MLP neurons of a small language model. Each row is named by its layer, matrix (gate and up: input weights) and neuron, and shows model dimensions 304-367. Each number is 128 + 32 x the weight over its row's rms, rounded and kept within 0 to 255. A neuron's up and down rows have the sign that makes its largest values positive.
A block is one neuron, or neurons of one layer that tend to fire together. After each block is what it responds to, as a language model described it from the Wikipedia text at the highest values.

L5.gate76 [ 87 174 127 100 198 160 133 133 121  63 133 130 164  86 129 132 167 102  90 142 112  70 177  64 138 126 161 159  79  94 132 150  79 179 145 130 129 152 137 137  60 135 122 154 120 108  95 161  98 104 143 164 136 169 126  97  76 159 132 130 186 187 161 146]
L5.up76 [174 114 159  78 113 144 139 171 130  85 117 120 124 120 115 177  67 139 123  88  86  76 191 138 146 121 128 142 109 148 184 142 101 106 188  90 172 117 126  78 151 152  54 153  78 135 129 166 171 109 122 136  86 159 174 115 110 142 126 151 119 140 103 113]
L5.gate199 [100 134 150 175 163 124 102 143 137 136 148 114 200 154 108 136 116 103 113 140 144  93 148 138 108 161 215 136 140  65 105 131 150 115  92 107 109 178 124 146  86 111 145  98  99 110 122 169 169  34 127 107 171 201 127 170 115 118 140 116 123 122 126 162]
L5.up199 [160 188 123  75  38 191 154 122 136 169 134  64  85 178 102 137  96 135 165 104  88 182 172 130 123 143 106 145 138 124 158 116  84 145 131 125 108 139 154 156 111 117 127 144 135 134 127 162 157 149  51 118 121 128 107 120 122 115 103 149 106  55 101  64]
L5.gate303 [117 182 140 140 159 179 142 120 100 125  82 139  91 137  54 150 124 158 104 109 148 156 111 167  95 146 151 147  99 122 111 177 152 127 147 120  99 110  88 153 165 111  87 169 131 124  91 186 120  97 182 187 142 147  75 131  93  82  73 138 182 117 122 141]
L5.up303 [102 159 135 150 122 143 122 151 130 110 171 116 163  89 148 142 132 161 104 166  96 121 122 202 119 176 125 216 102 166  87 105 133 169 100 143   5 139 141 118 132 151 113 143 104  99 187 143 112 201 124 125  75 147 196 154 160 144 139 181 109 117 109 129]
L5.gate875 [ 74 173 161 129 163 125  82 146  92  75 162 124 193  98  66 135 154  83  87 139 111  68 149  89 163 103 150 161 128 121 104 136  93 182 167 108  86 133 107 173  81  88  64 124 202 108  97 165 177  78 110 128 131 154 102 130  94 186 129 182 147 165 136 109]
L5.up875 [133  93 135 142 132 170 109  86 158  86 145 159 172 117 132 138 148 101  77 156 113 105  87 119 177 124  94 140 130 127 114 134  31 149 140 128 111 105 126 178 148 114 153  89 193  98 162 173 189 100 137 115 157 189 151 133  94 130  98 127 177  86 171  57]
Responds to: Blank table cells. Empty or placeholder cells in pipe-delimited Wikipedia tables, mostly a space or dash right after a pipe, as in | Majority | |.

L12.gate22 [104 161 133  96 148 133  87  88 191 204 123  68 112 152 111 114 135  50 152 124  84 119  78  60 101 114 145 148 127 131 160 130 128 143 133 120  91 129 121 149  90 159 147 149  94  43 127 108 140 128 132 101 145  97 142 200 143 116 139 140  41 116 157 157]
L12.up22 [173 134 142 147 158 106 155 140 153 152 105 133 182 128 144 193 113 106  87  84 127  57  34 106 173 160 116  93 160 136 144 152  97 145  92 126 167 118 125 115 145 134 107 195 188  83  67 129 169 106 123 115 162  89 117 162  80 102  97 151 123 108 167 150]
L12.gate26 [ 99 115 137 122 162 194 134 128 127 127 124 124 135 146 132 165 185  67  96 141  88 122  99 113 106 147 188 109  87 158 112 129 124 122  89 137  93 102 147 140 188  99 174  97 104 153 136 156 124 116 126 115 107 132 143 196  59 122 120 132 178 130 113  58]
L12.up26 [101 155 174  65 124 142 112  93 121 109 149 108 108  99 119 167  37 120  94 152 123 138  98  70 103 148 146 197 196 108 108 100 109 127 178  96 135  88 100 117 137 132 157 132 157 123 142 145  98 116 177 109 111 113 161 171 121 120 150 127 139 127 103 116]
L12.gate215 [167 142 135 107  88 165 134 116 108  89 138 114  81 158 154 167 124  76  96  91 136  70 117 143 190 163 139 102 110 150 108 154 147 128 127 112 113 114 171 209 154 166 148 227 130 101 134  77 112 103 151  72 179 132  73 136 153 131 115 137 106  77 141  91]
L12.up215 [128  94  75 124 130  79 154 106  98 105 156 123 152 109 160 156 142 142 103 105  76 130 148 201 109 116 110 140 107 148 144 191 149 158  95 167 108 128 170 118  96 135 127 139 115 144 158  93 120 131 112  87  83  96 108  85 149 119  94  85 166 113 135  45]
L12.gate294 [120  99  89 171  79 160 129 138 178 149 152 136  66 103 149 178 144  99 140 120 125  84 126 101 146  59 102  80 137 114 133 142 140 174 107 127 147 110 180 164 107 169  79 169 194 101 105 136 128  89 104  98 130 136  95 159 131 153 103 160 171 149 133  61]
L12.up294 [128  69 170  95 104 152  50 114 193 120 125 137 129  68 117 164 154 119 191 187  70 107 132 129 112 123 152 154  96 127 128 150 176 170 134  23  93 146  82 145  57 106 115 160 149 105  81 148 172 150 147 113 146 129  99 112 173 146 128 150 176 105 158 107]
L12.gate338 [152 131  91  83 108 128 147  99 138  65 132  94 208 146  83 168 180  78  70 164 103 161  82 101 132 105 169 136  97  72 139 152  95 195 131 136  68 194 160 175 155 148 166  76 126 134 128  97  91  99 101 123 118 127 120 138 142 146 151 113  90 105 144 161]
L12.up338 [ 89 143 140  93 146  56  96 120  85 149 130 142 174 121 136 133  94 137  87 143 144 137 119 124 178  99 145  98 115  99 157 101 133  67  87 140 109 103 129 139  78 143 133  83  98 157 154 108 116 112 136 144 144 153 166 162 127 115 109 129 180 173 165 138]
L12.gate602 [ 62 119 112 132 112 128 174 115 106 152  98 154 129 176 124 121 149 136 125 147 104  94 129 156 129 133 121 167  78 123 109  91 126 123 140 163 135 177 216 173 137 126  85 143 141  76 121  68 124 147 129  98 120 101 137 123  99 109 112 136 131  83 125 175]
L12.up602 [187 115 188 147  86 141 100 123 158 106 135 150 105 150 142 148 107 110 161  12 157 118  71  65  85  92  88  88  62 126 154 165 114 144 100 158 148 146  87 104 118 131 186 132  89 181 119 104 162  92  84 167 112  98 165  67 126 179 132 101 135 198 156 144]
L12.gate753 [116 167 134 134 153 164 124 137 124 142 127  67 128 113 146 179 160 119 128 146 117 158 109  99 181  84 130 155 128 199 136  99 149 165 132 111 156 169 156  93 101 113 118 104 122 154 142 153 123  70  95 142 168  79 120 160 138 103 120 126 106 146 134  80]
L12.up753 [148 119 157 137 126  90 106 142 149 122 168 127 125 126  95 127 119 155 179 118 162 118 118 109 161 152 112 133 114 173 134 149 113 172  63 146  64 134 145 123 142 143 114 117 118 188 144  80 129 137 147 137 170 110 117 165 107 142 131 171  87 124 203 201]
L12.gate940 [128 139 118 112  56 143 108 101 118 164 151 114  78  99  66 123 119 115 133 138 148 166 129  89  88 122 160 168 159 130 174  49 115 144  90 116  88  56 112 157 127 136 123 179 104  86 152 108 118 100 118 157  59 119 152 119  81 109 128 151 141 104  94  81]
L12.up940 [140  88  77 100 120  99 176 105 116  96 118 190 199 102  77  99 119 107  72 117 126 152 122  83 137 129 161 131  86 111 147 136 124  90 136 124  35 121  93 156  87 178 152 180 166  99 139 122 129 113 129 102 114 118 116 171 101 136 126 123 128 165 124 152]
Responds to: Citation and list punctuation. Fires on periods after abbreviations or initials, year prefix 20 in parentheses, and table pipes in references and lists, e.g. G. E., No. 7, (2007).

L12.gate134 [114 138 152 141  86 140 142 106  93 189 128 142  85  82 145 217 168 106  90 169 107 143 150  95 135 149 120 134 147  81 127 119 126 168 132 100  74 136 145 118 130 177 119 139 202  62 161 109  96 121 145 167 143 145 211 148 129 167 146 125 112  84 139  88]
L12.up134 [143 118  92 119 148 147 125 126 122 145 155 106  74 121 126 145 157 152 182 141 155 175 122 116 179 192  74 106 190 138 127  41  98 136  86 104 145 125 128 104 147 109 113 149 144  86 134 115 154  83  78 149 136 121  52 136 141 178 166 196  53  78 119 114]
L12.gate194 [117  62 152 105 114 175 130 122  81 101 104  72 119 106 148 171  99  27  96 137 111  88 121 116 166  95 120 151 108 151 207 135 157 226 158  74 120 132 139 165 137 123 150 122 108 151 115 129 157 115  37  90 132 102 150 115 109 124 131 120 135 112  84 158]
L12.up194 [123 131 185 123 117 188 196 128 128 158  87 146 116 124 181 131 142 188  96 116  78 108 118 169 165  85  97 120 145 162 149 159  89 129 138 147 143 128 144  95 193 129 120 133 187 152 132 101 138 142 128 133 103 136 159  91 108 104 116 117 102 145 147 141]
L12.gate202 [137  92 132 117 137  86  66  92 122  71  66 160  82 119 131 187  92 140 132 111 112 150 139 111 184 118 105 141 142 147  71 140  79 160 127 111 138 124 150 109 112 142 153 134 154 107  80 126 106  74 104  96 110 163 206 130 159 143 133 162 105 176 129 125]
L12.up202 [103 100 138 172 143 152 100 122 121  92 148  99  95 123 111 170 116 199  75 126 148 145 123 127 168  97 117 138 186 128 156 107 116 111  79 189 161 128 140 139  46 118 130 147 119 127  83 130 111 187 139 120 184 165 136 138 136 125 180  71 164 156 133  35]
L12.gate377 [103 116 146 123 112 167  83 105 171 160  72 195  74  69 149 107 128 114  55 156 108  41 119 144 188 142 135 176 215  67 166 127 122 193 172  82 200 136 131 138  93 175  86 139 185  92  70 120 114 128 162  93 125 127 156 134 206 118 127 107 104 151 144 145]
L12.up377 [ 97 134 125 144 103  94 123 132 105 127  53 123 108 119 143 119 126 156 103 103  79 124  81 134 142 139 147 125 111 116 110  93  92 143 111 119  88  94  67  94 173 127 105 134 169 123 183 181 141 103 191 121 231 190 168  63 110 112 141  68 167 104 145 156]
L12.gate472 [128  33 120 136  89 153  89 121 175 119 174 133 115 126 104 130 165 204 162 112 126 136  57 104 119 117 155 123  96  72 137 142 184 107 142 119 159 185 133 142 105 123  55 168 144 110 161 124 150 119 169 110 183 123 104 132 134  96 133 203 152 140  64 150]
L12.up472 [ 85 166 105 170 105 133  67 105 115  95 125 124  70 139 131 196 100  65  94 187 161 150 146 107 168 151  92 152 154  94 126 191 132 159 124 131 122 163 123 121 157 138 105 144 145 154 161 133 108 102 104 139 155 177 119 127 137 171 127 142 137 178 145 192]
L12.gate545 [109 111  75  78 145 196  97 107  84  81 110 111 108 112 165  63 153 152 156  65 121 120 127 101 143  84 142 156 104  97 194 142 105 111 136 113 105 106  94 123  95 170 139 172 157 136 132 113 109 138 119  80 139 126 137 156 137  97  99 176 113 110 163 143]
L12.up545 [113 131 130 176 151 154  47 128 123 101  80 142  38 137 108 143 119 142 121 132 148 131  70  94 133 152 115  81  52  93 173 161  89 172  83 159 161  20  95  95 149 111 154 110 118  95 178 140 146  96 134 100 110 142  92 154 126 170 171 132 142 104 144  85]
L12.gate696 [134  44 109  99 115 104 105 129 117 120  92 160 140  82 141 181  92 140 162 127 119 118 117 108 136  92 135 154 125  83 108 120 137 185  92 139 179 117 159 196 175 128  97 133 142 138 105  81 104 185 120  81  90  89 141 140 156 103 101 137 122 122 142 156]
L12.up696 [ 78 162 147 203 124 143  97 148 123 152 128 134  87 129 179  95 109 167 137 133 184 113 101 112 149 122 128 139  96 131 134  90  36 182 120  89 148 150  92 115 211 148 120 132 182  54 131 117 105  80 136 161 144 158 165 134 151  93 110 115 137 133 146  92]
L12.gate1023 [ 99  61 167 134  73 125 103 119  99  98 132  87 128 148 151 144 168 172 155 132  60  96 215 162 185  74 184  76 122 121 169 131 128 127 192  72 113 140 156  74 178 145 142 147  78 129 129 153 129  70 152 100 125  82 139 169 144 148  60  94 157 119 170 165]
L12.up1023 [110 153  86 155 126 145 124 134 126 134 125 198 100 144 164 127 140 110  91 179 204 141 179 151 162 106 112 131 139  77 158 139 129  96  88 205 107 114 139  96 146  77 158 125 130  70 161 163 112 161  97 193 142 111 138 126 117 176  75 127 144 152 101 123]
Responds to: Proper-name and number fragments. Early or middle pieces of multi-token surnames and place names, plus number starts in dates and coordinates, e.g. Go(urdou), Th(o)mpson, 87 after N.

L7.gate11 [ 89 120 129 143 129 125 159 106 147 105  88  89  84 117 110 141 128 142  78 120 162 110 145 161 160 112 112 142 108 154 121 147 164 130  96 141  90 237 140 141 148 172 137 115 104 115 138 163 181 140 127 135 111  77 116 179 108 144 120 167 136  96 116 160]
L7.up11 [ 93 137 110 154 157 121 118 128 156  48  93 113 115 126 163 141 165 153  72  84  86 128 133  84 119 130 105  91 130 168  82 120  55  97 133  65 131 149 144 114 137 117 114 104 115  89 106  98  75 146 136 164 131 122 118 128 129 123  99 166 141  87 164 197]
L7.gate125 [ 94  90 112 149  72 126 138 174 167 141 135  87 137 123 119 201 158 137 119 123  82  54 161 146 107 110 123 161 129  98 116  75 156 114 140  84 122 159 153 140  97 181  78 134 101 111 185 122 134 134 113 180  99 164 172 102 125  98 100  73 210 122 104 139]
L7.up125 [141 171 107 120 130  91 217 101  79  97 103  85 111  79  77 109 162 165 166 115 161 121 180 116 190 112 162  91 110  97 113 150 125 143  86 152 187 123 133 151 142 145 111  94 131 116 114 118 120 159 147 105 146 132 145 220 152 109 215 131  73 170 140 145]
Responds to: Word-start "to" and dashes. The token " to", both as a word-start piece (top, tool, tones, towards) and as a preposition or infinitive marker, plus dashes and minus signs in table cells and track lists.

L7.gate3 [ 67 161 104 104 165 125 120 108 129  67 121 111 180  86 143 105  93 146 118 111  92 141 202  56 113 110 151 128 104 121  70 183 140 102 216 102 122 133  89 196 126 158 129 108 118  67 146 103  81 162 126 145 139 132 128 115 169 119 197  90 111 167 148 107]
L7.up3 [106 107 114 118 145 150 204 124 143 171 150 138  93  99 162 119  89 143 167  68 161 156 124  61 132  93 158 112 120 124  35 164 142 132 147 104 116 108 121 138 190 157 150 118  76  85 208  99 198 100 124 130 151 141 125 126  71 102 174 125   7 156 149  65]
L7.gate829 [ 71 180 107  86 104 159 120  67 147  85 136  83 105 121 154 147 114 116 137  80  63 148 143 119 155 120 141  71 106 108 114 167 188 122  72  65 167 182 156 169 109  98  74 116 115 118 114 141 105 154 122  64  71 170 135  85 130 130 161 138  95 216 107 146]
L7.up829 [104  83 113 128  87 108 144 115  87  90  92 165 104 199 131 125 128 138 153 143 100 131 152 132 163 110 107 184 148 165 116 154  79 131 138 131 106 137  79 140 118 110 134 140 148 115 109 108 221 168  94 106  69 130 109 110  35 132 100 118 155  96  96  93]
Responds to: Determiners opening noun phrases. Determiners beginning a noun phrase, mostly this after during/in/from (this period), also a, an, some, same, every, plus 20 opening parenthesized years.

L12.gate61 [193 104 122 104  95 137  99  97 100 180 154 133 162 160 164 162 155 102 129  88  76 115 179 118 146 169 104 118 158  94 151  93 127 165 158 131 102 126 156 163 121 101 112 126 113  69 187  96 108 150 145 144 189 162 117 189 103 120  77 166 162  94 129 108]
L12.up61 [113 137 145 225 137 141 149 142 149 180 196 167 116 116  70 130 103 139  90  74  78 178 146  91  96 124  48 117 105 137 105 128 102 124 106 150 150 104  90 147 170 128 143 151 123  97 120 121 140 197 132 188 131 110  72 172 166 128 128 132 166 101 141 131]
L12.gate201 [119  86 108  96  99 153 164 155  90 126 145 155 134  58 178 165 168 138 153 161 153  54 180 124 119  97 148 117 102 139 136  99 184 131 146 112 170 140 160 179  65 175 147 153 122 122 130  87  90  96 169 124  88  95 180 169  97 126 105 184 100 136 123 151]
L12.up201 [148 112 162 168  85 185 126 150 116  58 139 140  77  98 103 162 125 128 129 144 154  87 132 138 114 146 111 176 141 119  64  84 146 148 108 158 142 129 128 116  90 120 172 154 151 112 125 135 141  45 150 157 128 133  86 156 189 144 141 164  94 143 128 118]
L12.gate232 [107 168  80 142 148 153 115 115 136 155 176 164 144 133 187 178 138 128 132 118  97 165 108  74 156  87 112 153 141  37 148 197  78  99  78  97 158  85 143  96 122 117 130  75 139 169 145  97 153 135 123 166 103 149 156 139 125 109 131 141 194 117 106 165]
L12.up232 [ 86  50 128 178  99 122 145 108 109 151 138 205 111  58 136 111 143 137 139 130 107 131 144 173 105  87  81 136 155 133 137  70  73 163  85  86 106 117 104 166 165 126  92 151 100  85 112 134 116 126 110 169  76 107 161  99 145 106  89 142 146  71 151  93]
L12.gate321 [109 130 151 102  94 195 146  86 116 107  77 110  93 135 131 224 163 169  91  64 112 145 178 108 134  98  94 117 118 137 135 155 124 214 141 140 123 207 135 149 116 174  73  96 131  88 161 111 138 132 137 116 151 143 126 139  58 128 132 126 157  86  98 103]
L12.up321 [154 120  85 130  93 102 200 128 113 148 117 197 138 119 141 137 152  43 152  84 181 149 177 100 135 136 131  79  90 125 172 122 113 143 131 165 109 107 179  85 131 172 122 158  75  99 105 120 126 129  84  99 117 140 113 139  90 176 143 138  72  96 108 156]
L12.gate342 [112 101 122 108 148 122 124  83 131 125 118 124  88 114 147 129 109 121 168 153 133 130 108 156 155  80 159 168 148 116 117 147 119 119  70 124  33 108 115 108 123 138 148 109 153  65  76  90 133 129  65 124  88 116  95 165 120  93  98 158 179  95 136 131]
L12.up342 [139 122 101 172 101 181  61 119 182 124 139 130 120 185 134 156 133 141 203 161 138 151  67 159 106 162 100 154 114 233  97 101 127 156 136 130 110 126  58 138 124 146 138  88 141 127 147 107 106 126 156 108  26 166 106 156  96 133 170 107 101  93 149 142]
L12.gate363 [123 108 178 123 163 150 117 107 167 133 131 189 105 121 138 128  96 166  72 120 111  86 153 159 127 113 101  78  93 114 106 121 162 133 159 155 103 145 166 170 106 192 141 153 146 150 167 121  71  50 121 115 105 101 141 100 144 139 122 147  73 152 137 152]
L12.up363 [ 93  85 126 102 121  76 136 127  85 121 157 160 139 110 198 125 150 138 113 133  81  82 168 111 142 133 114 137  99 130 100  61  49  40 113  51 101 117  82  91 147  88 118  33 132 143 129 134 124 112 122 130 166 181 101 131 155 137 174 183 120 144 101 134]
L12.gate815 [164 134  94 153  80 125 166 117 106 182 186 106  80  86 117 163  93 129 101 101 122 167  41 153 123  98 130 130 103  59 108 148 200 137 103 128 126 153 132 171 112 211 119 152 133 125 150 167 117  65 146  84 103  80  97 144 168 112 144  86 110 139 167  74]
L12.up815 [102 128 116 130  96 107  92 125 139 130 146 153  70 124 172  94 200 165 164 128 171 199  76 116 120 196 103 133 107  95  70 136  94 126  88  92 155  83 115 150 100  86 138 165 138  92 149  81 167 162 145 149 154 130 158 132 131 107 120 151 116 133 159 122]
L12.gate923 [125 132 148 170 115 107  80 122 130 132 142 144 100  64 152 158 145  68 186 149 137 115 128  99 138 128 133 125 135  94 147 135 159 159 150 126 210 194 100 183 125 153  98 142  97  88  88 110 137 100 157 144 145 123 156 114 132 139 111  96 103 150 160 147]
L12.up923 [156  97 147 119 130 100 130 126 121 124  90  97  82 177  83 138 181  88 134  90 138 193 175 112 166 160 137 169 115  93 141  94 194 110  52 161 122 132 110 187 132 117 148 149 100 104  93  78 110 141 159 134 115 113 100 152 116 158 157 166 162 177 136 162]
Responds to: Mid-word subword fragments. Word-internal pieces inside rare or split words, often names, taxa or chemistry terms (thrombo-cy-tosis, dimeth-y-lamine, Cy-c-ling), plus em-dash cells in tables.

L5.gate795 [127 148 113 141  79 110 124  85 115 146 169 108 130 143 135 186 138 115 134 114 109 145 106 196 137  73 136  73  95  74 122  97 127  98  79  81 103 155  90 206 124 170 107 105 113 150 111 100 147 106 110  82 174 138 143 169 103 141 133  89  92 219 121  86]
L5.up795 [ 72 131 160  67 115 144 194 178 144 113  95  76 109 146 160  95  87  98 154  76  94 121 111 150 135  91 112 143 162 115 140 159 143 139 129 128 100 141 128 109 136 132  94  79 162 141 155 127 118  71 154 132  99  76 131 113 140 148 149 112 124  72 145  99]
L5.gate823 [118 171 123  97  88 153 153 133 183  89 147 134 163 142 137  97 152 154  59 103 108 102 119 105 114 112 108 134 108 119 135 138  98 133 169 159  78 177  92 134 188 176 154 142 115 142 138  86 134  90 142 122 147 112 163 155 100  92 105 111 102 189 129 154]
L5.up823 [135 132 103  56 131 201  89 126 124 155 131 195 122 148 139 143  99 141 141 163 116  78 125 137  79 146 124 103 106 220 127 101 123 123 142 134 112 193 150 125  70 130 120 184 147 169  65 106  50 151 124 103 107  83 146 123 144 116 135 145 160 166 120 142]
L5.gate898 [129 108 151 133 115 126 174 141 142 129 144 130 177 134 111 150 117 100  94 103 143 140  87 161 110 129  70  75 154 122 139 165  51 100  76 104 158  73 129 115 145 181 134 114 122  72 109 149 147 132 106 143 155 160  57 108 142 168 150 116 134 113 109 108]
L5.up898 [102 122 126 194 114  85 158 102 209 125 168 123 158 169 131 161 142 200 110 167 150 106 146 167 165 131 105  92 133 136  83 119 130 179 108 189 179 101 142 147 103 209 191  95 122 168  93 105 111  73 118  73 150 187 140 135 153 152 122 149  66 117 145 145]
L5.gate994 [150 162 175 124 105  83 151 161 104 125 124  91  91 125 118 198 144 106 107 135 173 135 149 164 159  65 102 126 116 136 149 130 157 135  36 146 143 147  72 160 138 153  62  99 120 185  91 164 144  94 162  72 124 136 125 197 137 148  83 155 144 163  78 181]
L5.up994 [129 131 150 207 161 102 107 146 123 174 156 144 107 136 159 190 172 109 132 183 147 152 145 187 125 150 108 106 144 145 109 126  84 120 113 150 133 170 109  89 189 181  88  82 109  93 116 159 119 149 130 141 158 159 112 121 117 145 136 157  95 162 179  99]
Responds to: Opening fragment of split names. First word-piece of a word split into several tokens, mostly proper names in lists or tables, e.g. Ga(lerius), K(ennedy), Sa(vannah).

L7.gate196 [ 89  87 137 101 140 179  86 122 148  71 131  86  65 157 173 111 194  94 127 164 108 109 184  52 155 158 168  64 118 154 130 167 146 152 100  86  94 110 157 127  84 118 147 136 143 128  81 103  72  93 148 128 126 153 127 159 179 189 142 191 131 129 117  91]
L7.up196 [116 122 157 166 115 155 109 180 151 123 117 143  12 137 161  77 153 102 121 124 196 150 125 132 126 151 115  59 195 136 133 115  93 188  96 145 144  96 169 134 139  95 130 161 175  51  93 113 100  77 128 172 162 107 148 142 156 130 142 204 120 106 105  82]
L7.gate682 [111  78 143 121 148 123 137 151 167  51 160 121 120 113 144 161 112  66 100 126  99  92 174 130 169 151 113 147 107 157 148 141 121  94 101 157 118 156 106 172 125  87 115 110 158 160 134 164 181   1 122 135 123 122 149 111 123 115 118  87 164 138 161  78]
L7.up682 [115 142 176 131 111 107  55 185 106  76 156 149 119 146 143 122 155 211 109 127 127  88 121 116 194 155 151 134 102  94 161 154  77 114 100 144  96 101  73 132  99 114 128 116 132 177 151 176 155 122 165 146 133  87  84 192 172 136  35 193 184  90 186 155]
Responds to: Word-initial R/Ro/Bro fragments. First subword piece of a split word, usually a name, starting with R, Ro, ro or Bro, e.g. R|AF, Bro|msgrove, Ro|yston, ro|oms.

L5.gate743 [132  85 174 162 125 143 123 148 147 143 133 106 189 113 154 128 127  95  85 176  85 100 130  90 119 130 135 104 106  95 156 158 150 137 148 118  68 146  90 120 104  98 136 108 147 145 161 134 107 149 109 116  90 175 158 137 102 130 134 141 170  82 147  86]
L5.up743 [119 106 166 141 125 157 143  72 178  93  90 116 144 171  84 115 163  89  80  55 101 111 158 105  88 137 162  96 125 109 156 139 133  79 140 163 127 178  88 136 122 134 174  86 162  81 144 127 125 187 176 132  97 128  99  80  75 131 190 139 129 117 104 180]
L5.gate829 [171 134 133 113 115 120 125 159 126 124  85  97 153  90 181 153 131 167 184 133 169 151 108  98 105 125 190 121 118  80 110 121 141 134 160 118 100  83 142 129  63 167 139 112  98 112 188 139  96 117 137 137 167 131 155 105 106 173 170 190 145 123 139 149]
L5.up829 [144 188 138 156 167 106 168 155 150 141 144 143 120 117 125 119 146  94  86  81 133   0 137 182 109  96 151 109 124 160  80 159 151 101 167 130 155 186 165 161 113 114 149 147 119  89 101 131 180 124  86 135  98 151 185  82 118 110  72  92 159 121  91 154]
L5.gate982 [142 113 183 156 165  58 112 104 155 135 157 115 146 126 125 144 166 132 137  93 144 139 143 128 132  64 105  90 111 135 169 125 108  88 157 157  83 138 128  67 133 112 122  92 137 130 142 121 128 113 154 109  86 133 171 140  79 142  90 156 147 130 104 149]
L5.up982 [118 128 151  90 140 110 121 104 120 135 129 104 129 124 197  22 105 154 143 214 144 127  82 124 117  99 136 126 115 141  99  64 128 137  63 134 119 115 119 120  58 101 121 157 131 132 141 157 141 158 155 155 143 137 160 190 114 148 116 144 144 150 164 162]
L5.gate1018 [122 249 122 109 118 131  88 150 146 145 164 135 127 118  53 179 153 123 159 100 136  97 168  87 122 120  99 142 121 118 179 143 133 136 141 136 137 110 105 160 118 123  88  81 189 189 154 176 174 150 108 122  99 104 207 107 114 154 135 104 182 119 106  91]
L5.up1018 [145 193 111 112 130 188 109 106 136 141 162  71 188  65 129 131 148 152 146 107 169 180 194  88 102  97 127 118 127 153 148 160 135 113 135 149 123 149 129  47 151 115 206 140 115 182 127 187 121  84 135 128  86  51 114 163 102 177 130 127 124 116 157 105]
Responds to: Period after final word. Periods, sometimes with closing parenthesis, right after a word in Wikipedia prose, ending sentences (sovereignty., Japan.) and also inside web addresses and abbreviations (www.cubradio.com, No. of episodes).